From a checkpoint of a small transformer trained on Wikipedia.
Architecture: LayerNorm before each block, rotary positions, biases, untied embeddings, attention and MLP in parallel, capped logits.
Training: 380M tokens, 10044 steps.
MLP neurons of a small language model. Each row is named by its layer, matrix (up: input weights) and neuron, and shows model dimensions 0-127. Each number is 500 + 40 x the weight over its row's rms, rounded and kept within 0 to 999. Numbers have three digits each.
Before each neuron's rows, "fires on" lists the tokens most often at its 100 highest values on Wikipedia text that the model never trained on. A number after a token or word is its count.

fires on: ":" 16, "and" 12, "b" 9, "e" 9, " by" 7, "el" 7
L6.up539:476553525538431469484502347504497532524477540469480444518485504478546458467445522502514468543473506512467502532490513606565508431478492444495536549492541550502487544568491466481529535552539565520513507492481523447538545478551505523473491477501459468491460531516508432542462476434545586530554461567483454529493500474519571438535496592522503553540515498440486492480482483540588474471478

fires on: " dis" 37, " rec" 31, " inc" 17, " Rec" 7, "ec" 4
L3.up4:455527490460446558505486438503454563551521497575504485517575503621506461521578456494502507533465450549524485496549519521520581517558505536514435471543487504461454489527480546523480515549607499471566490469464518466615507527547425488535558509484452481476481545447455510464536584487434503540610487477491496487521413496468513467433512536528461531510502513480509501471432528526462448448481

fires on: "ation" 43, "ts" 9, "ate" 7, "ph" 6, "age" 5, "s" 4
L3.up67:503498449401438510471504550493447493522531408545501510502510442474509471551472510575538517532495458514426567549481550512461514492499497529512564474545488461509503463493503553522515539526416492504501429499563499488521489512454488434593509490499411502441473532511526506455484435515496519461449502403458465517473519555545500472529485503414436503446495477536495487517551520571497543511444

fires on: "gh" 11, "ir" 10, "'" 10, "el" 8, "ic" 7, "ill" 7
L5.up39:474456517536492518450490510491454494530424489473595583547590582534432431531543581502459543503519491470546540520555489522515509437514519489513501484500503518499570478452518489450488458519497502498481494420490518452591527557555534466521492463471538466480459433544563530475539509487472588526446503516508540416506434417486462400502470469523539421480517471527515472488426512470470453478520

fires on: " (" 29, " was" 28, " list" 13, " is" 9, "-" 7, "rew" 6
L3.up956:503466547539377424506528471534525484539409524536505510513520485471535546484506460481429481506536528401485563534402520501513518545440580532454497441500492501466518478520551484468516459441527476425430536502556543500519439492543490535540457533475481448520472509484537452447525440436505467527502472473463501561504549537587493579535406535558496506528477500548516459485500497480494480543497

fires on: "ur" 21, "ear" 12, " As" 10, "ill" 9, "ly" 7, "ab" 5
L6.up970:470460552447525465420483536511471508511477505473533539501505502474535528485549516458507498519534491542430472467439545536477543486453531513438472469529522512415547513572457559485499471584552482520510555422472534475515474567482483486468520500436495482479488501477482502510456430535542496480566461533447462559407483469524468535443467577520503517479573506518506482450558529552467454527491

fires on: "." 29, "ate" 13, "ac" 11, "at" 9, "ash" 8, "s" 8
L3.up454:501391500427434488533457543548453492466504481486543472467543489439518465519447502496540470559496510548537494548477574445571484562511443510499539436497479502521469470533490516466544474541541460467486517473539550517463512461479441443510539566490510499533482502481480525445518443521512491415478473480437490546508519516533498532464494479540444481423508497553531536459573441507471475578458

fires on: "-" 42, " (" 20, " |" 6, "ct" 5, " is" 5
L3.up402:498449567499467454477505527454532488445485442528518552439554516534560439444502496531440525533462503529515512441468505560464513469534533524522531454435530473522530435499547454527483454500535580497377522490479521550478486540527500478523410545470420537440536506445517413491559392399485496498461499488552528561496517539591455597561478537465497524535511464500508492490487534496483544526470

fires on: " is" 28, " family" 16, "orn" 15, "born" 12, "ography" 9, " was" 8
L3.up816:502448518507415494500486527496460475530435521467473534508582517494564520470490501490469547483537502470532576433465531482496492567510554366483523568563492566479542479487466467537532493467514497449515510515548464564517508476537505498524402492525437562409500466542477449517558498475503558465563542476464534468552513506472445564536507554554456552519468559530439528423518539422425473488524

fires on: "l" 25, "p" 19, "t" 12, "le" 12, "ol" 10, "d" 7
L5.up854:476524519500576528500495475448439440475488484551497487510574560452473575522527413531511539452502502532436510477467490512417452480474552490456430515497506540486470544537524458567482489444429443429495517531468419435483462464525504481593529494502467481538509562514469514532533440535526592507517506481501515508403496497533594537504560456500524472494480460562533515448504555540440466412528

fires on: "gh" 15, "ic" 12, "ric" 7, "ian" 7, "ent" 6, "ant" 6
L6.up944:473440475577502485448527533500483530545483459547548512472452525489493505493485535512582462533498446467571496510524511498453441482509511503493534512551567487530537516536583549464503559589528477493524464444475501493525503432478492454486516482488488459471457443545597439504530491460422502509570501518491477520537519481551562396474466510488532496451465472491467554480407479490491451497436

fires on: " reg" 33, " Reg" 10, "fess" 9, "al" 8, "g" 5
L6.up714:488475447497533540440576463521481477587500504500549505546565448448424440520527461542470437510487516491508490566524464440550493457467477531532488504476455465473545484450509424545475484441531499511484453517478515514492481497542503515579518468500483508536509465452494529464523542561515512522474576520485473529545511566495556478555497563501542504500529493528493603536489469478500605513540

fires on: "born" 31, "==" 19, ".\"" 16, "istory" 11, "orn" 4
L3.up262:461478503456501497470532499476576507577501469503455454520543470462502488546464534506531471516549500474439512495398566462496501520478554436477462521630520459428474473448490453534492520463543523577525487542531515465497577467449507498487456507532435549469546465494428479479596482547499522484621470411490555485462534481566495494546539482477566430500450472499511482458471508554404502486555

fires on: "p" 39, "l" 12, "g" 9, " that" 5, "d" 4, "sp" 4
L6.up665:531424494462503408456526523439513459527535453558546539507500485473516392449531467463559493509370463499506426508464475502480532475519522497561555530456541425466498491496477492574481486471499512481506572485415509475582518427580466569543516472496485463494557487539495537502454560557468514460492517432464499491478484455553491500495516489500527592472535473450504593481496511472531496518578

fires on: "s" 47, " its" 24, ".S" 12, "ts" 12
L3.up496:432470474447499499502450528440463477545498545393427508484520501476438437486603444494503570554465509470519522533469480487516453468478493444535533604454461509523462512472522545496470449528443436488550425520586532482574452555530536484524522509501427536515576478510560433485549483491500546456516480577453467485489485483525540523487509517488494548468502497449493389494559542491428489579485

fires on: "th" 29, "ook" 14, "ational" 13, "al" 6, "d" 6, "." 4
L4.up161:536504522485434490572463495521449547463506481513541457502529496463488469523532524509517497518502397556476474497513543548472462518530539494483521543481496503489500435470497413491499527517515526479458506480478472528432508564571515506480495508595465484478506462491551518490531603459509520510502556497500525514500480475471547397543527521450597557434508520495553532489485575526499499485551

fires on: "ur" 32, "ed" 26, "t" 9, "e" 7, "b" 5, "y" 4
L6.up743:528484519436540460557508499569507493520435457493487412515492510580456486524541507507613575525447517446481536483445560559419486482469504592465447424499520494481481457490558528506520509445550498474473519443483453513528509482511477472453536517520502435514526465476471455511470493516578539477487460498527481486567430512496513443471527457511523531467457503497532512494535521533475487506460

fires on: " dis" 38, "ict" 11, "is" 7, "ec" 7, " not" 6, " as" 6
L9.up370:593471514512443461502529484558503454520460494481549513483510502510507428479458534523511542456504484537516445531595493451487577572457537566513513505530425472504541462510514477489499545549553519505483485456474491494514546485564439423536486470500522480500534541516494509462567515540500447511577498532468474528528384562488432570453499507526575563540566462489499569449515485493473403497465

fires on: "l" 21, "al" 11, "==\n\n" 11, "g" 6, "am" 6, "v" 5
L4.up71:496487524413468452484488545513524505486523482502480518457486538463573456504517518458532511394511582509411487537443485514473536420460516418508531466580485477434479577543388488533474519486588458514469500455494490499538471429448508511497452510432509460528516521531526511559437512601524516535475500478481478429478488507496532485529556512540502524531510596447588559502484497517531496508540

fires on: " Christ" 18, "ric" 10, "ian" 10, "oman" 8, "ouse" 7
L4.up452:522437493542473440471471593510430508488480510489481509457557475452556542514503544470494519547516505496605561562546536527449434518513548440529572476485500483526519547481493582503549509470563524498504461459588524518510463430493471434559476474437533532458546497541567557484438452506511430497497515451444552495489559475521506480491492418449471490521453522473533550471462543489432490556498

fires on: "our" 18, " States" 18, "K" 13, "." 10, "S" 9, "ic" 8
L3.up414:415440596503568545548498461434504423477466527465557505495484512503474538549502530490497529496492482517522458493486506543573576517464495512369531426489501459512487591426474504532485507508496474523520538568502517510461491541421537530513562481474557574440528477533524579497527493519478459499524456442530482444509459557490590436536501447528459536507575547495527605447506497390486501510521

fires on: "S" 39, "K" 13, "D" 10, "ok" 9, "B" 7, "ent" 6
L4.up954:471500561487500442442519459496533495483512534507530540534540505474546434564458432451461550513525485493447495524545423506515550505532487404418537376453501441488495488431561540513514485485551450538471487603523614546544499436425505531467470464464475526496494472515510503503468467444514455495502521472515436404458507493410523465537473526550533524588562483451455436487510469486464477564532

fires on: " of" 47, " &" 11, "j" 6, "way" 5
L4.up107:482541503488555500528521522487463397508524503499514518492422526489452538481553521400479546513499471500504474470477457492553472522531531454584610578475533455518480569487450461501507494385508504546467529488544500525462491514512500472525485507555527453585442526501525464577482542479542449497518491494536457473500449521538471451442534476509473543535533490469556495474439480503523510515539

fires on: " is" 26, " was" 20, "ce" 14, " (" 11, " rece" 8, "\n\n" 8
L3.up735:470486576536397470489573556519451492584454558483450518532506506518579528486525489496472596528526446417442491542437464502452443462455522557522501518499504557518393435528425522568481429488482496533460512464561488512540501541556470537523469546566514509406441432550487493487512502479488528494568505452547478521443468538500538546498391471485462506529489520526478500496491502475434487528457

fires on: " serv" 39, " add" 21, "ail" 9, " near" 9, " off" 6, " station" 5
L3.up61:486525502497463511506514539486550433519416497565525514483531534500495434499523518506551495503479474482522543541601477476450475499447494394508474438470479521516438501538537536454469486397537505502537517455557462489564540555522478499494520482540555500567477494453562529538518430486531469499479459507500412503473456601489531556526484577484505601531579480552436482443519522494511501546489

fires on: "e" 14, "s" 13, "ed" 13, "ward" 7, "el" 6
L6.up975:504551523447486467503453450459466549520550454453458509478444503444557517514406535526488522545548448476414525466506589637497486504577478555476521451461498470519446549479539568488512497504526454510497400557411504443571455549525507521578468505543455507550507496475461516478469488532523563482563473459485507545402464429569535472480504497488513543441511500441532497517534480533567449539477

fires on: "\n\n" 60, "e" 13, " |\n\n" 5, "le" 5, ")\n\n" 4
L4.up609:440502438520446495545502561582477528562498533499454514500505463468556418567426439556556499507565489455426573487518517478442430505480579553626519475498533468468513518535504510504443499560499535517508475525456539480460500489498452428481579534466478426557425465516461496488504491523452491521541526445413493496511434477457459499427475545489491553510438565484500492551473556529577493481534

fires on: "ear" 21, "ur" 18, "os" 10, "em" 6, "our" 6, "con" 5
L4.up234:583531510437593466498528486456516483619526548451475545522464403500515520494461499460537476514540495504454499497506530556461537473487521538484451550472486467436512487549530477520524537505502545562509503487490485491494472478479494490540520477534595464531451467501466414513523455484510524477568525574530510514486408460503494393481480506530470439458533510499565530482533540574473421505519

fires on: "ial" 29, "ic" 20, "ational" 11, "ative" 10, "ific" 8
L4.up916:591502431490484460473527536513461550536414489510611569445551501509441462553448518534496502506496522511507531545507542467468536507541506497489484542467482507472497488558481481545552464544530570458488570499551498531517524479441495468507537632638504543520516508492588508530551493521539436624474478465533527477542447559484466462407505470520460556465427447492544517503494511521539480525500

fires on: "\n\n" 59, " |\n\n" 34, ")\n\n" 4
L3.up561:467560556475485496501440529577522495501500527556480412567523485459501492519477563509469516437576561419483547530494530479538455568506491485523478473502533514502531512553488505486480461579456533524462489489507540500481487575526430475594526553432503415497467489488520513516486484531441476474473477536489443456502522432485489512423501475482478516543551580492445470520478473539500475456545

fires on: "g" 38, "w" 23, "fess" 7, "qu" 6, "c" 4
L8.up741:529536518519529527423550484486540497543493518465535504503561475427489513506515453435432500499491517470514525479570482508514555478568538474525516495500496546452565511491512472541499441417500528493504475442554545422499508542512422564509556516483482486495604481465470562519564472534589478451527508528523537476549537512483616506508482545517520497560501467454426557491519450539515473459553

fires on: "our" 24, "at" 23, "or" 14, "y" 12, "u" 9, "p" 8
L5.up512:495500531461550506519514542543483544470426456569547460498546426460522489502505473478476481509477550545499601538523430483483484535467527478537418532534557528505542487482475457482537505554503495447470504557500498557429492470493446496568448533477496480461459485496534492515549485487430496504480420545515474504499500528500566471575457511517506561519435518489514519505545524576509457482489

fires on: "s" 18, "er" 14, "at" 11, "re" 10, "ts" 10, "out" 9
L5.up185:458513456436486512537408529430437487614529462514484511534521470507508522520456422397516538499512539522462518542532505515465460513512592486538492477513602472487487452485546535490495535514495387471506445479564443448530455550474530461500507496463547485573481568525426489478467474475568549489479472499443437549451522477560472472481491504505475530472492502451442467505520527563423505516518

fires on: "e" 23, "." 20, "th" 7, "st" 5, "t" 5
L9.up55:517416535555617447550499516584463529508468501499497523517533447506471511448525523483525510562519486471520488544468571454440543483453514536496495447456528494445455535528499492507475465492584497474478536482576523508404491516533466466490483464528526521567491561462517495557521536509550553519461482509556571545533485483495472508514516465513455485454537478487457481477522521479500470543494

fires on: "ial" 17, "al" 15, "an" 9, "ic" 6, "ular" 6
L9.up118:489574544567468546472475453610431509498511430490542533469502541545563525537500522520521475517480485523451474490500499433488502522515410537536491516501518570485467465490471506545515495577510565479472508460508516515501495497429569564463466573528454616496494486518520522495535541461523482533484500517493480443507489539538472493469470463546558505465422462534439454453389499536454521464511

fires on: " med" 29, " trans" 26, " Med" 22, "erson" 6, "ident" 5, "ed" 4
L3.up922:469467467510487519568496542413425471544499442499496475432446417535428406535485560517511569505494475483492527539466464427525509501479512518526499473498482424523514531520459539553445461444531469444565527567435513508469515481434506526542452487514544521430505468469447478496516539495461594474515557480453507490565549569506588497486582540422506499522526463490457468527502518513478525523539

fires on: "t" 33, "ie" 16, "ul" 12, "in" 8, "ol" 8, "ik" 4
L5.up810:491530438459560451553529536532443532501404562504477514469502598393515456477554450514500567463459499534519481462470524511506489471528482521514487479559521465558480531492506525494591498564480471454505488469510439487491565509521454469422545496456535522500576518573473509505520449458487508533491458527581574450401468436529601537499513459544501499509460505487539466478501623513473509491568

fires on: "os" 12, "ic" 11, "il" 11, "op" 9, "ed" 7, " med" 6
L8.up341:495480543496500494511513492467456466520501465546508510496453453506492404624506534505550565485453462527507534501491497438534452466462526496467558475514546405473520538481536453481454492531493467466512491479514489477493441514460579470522564459532503502468441521471463499570471535500503594456459442580506529457517461493529541492559505510493461485430505518463546513419514519588489571557507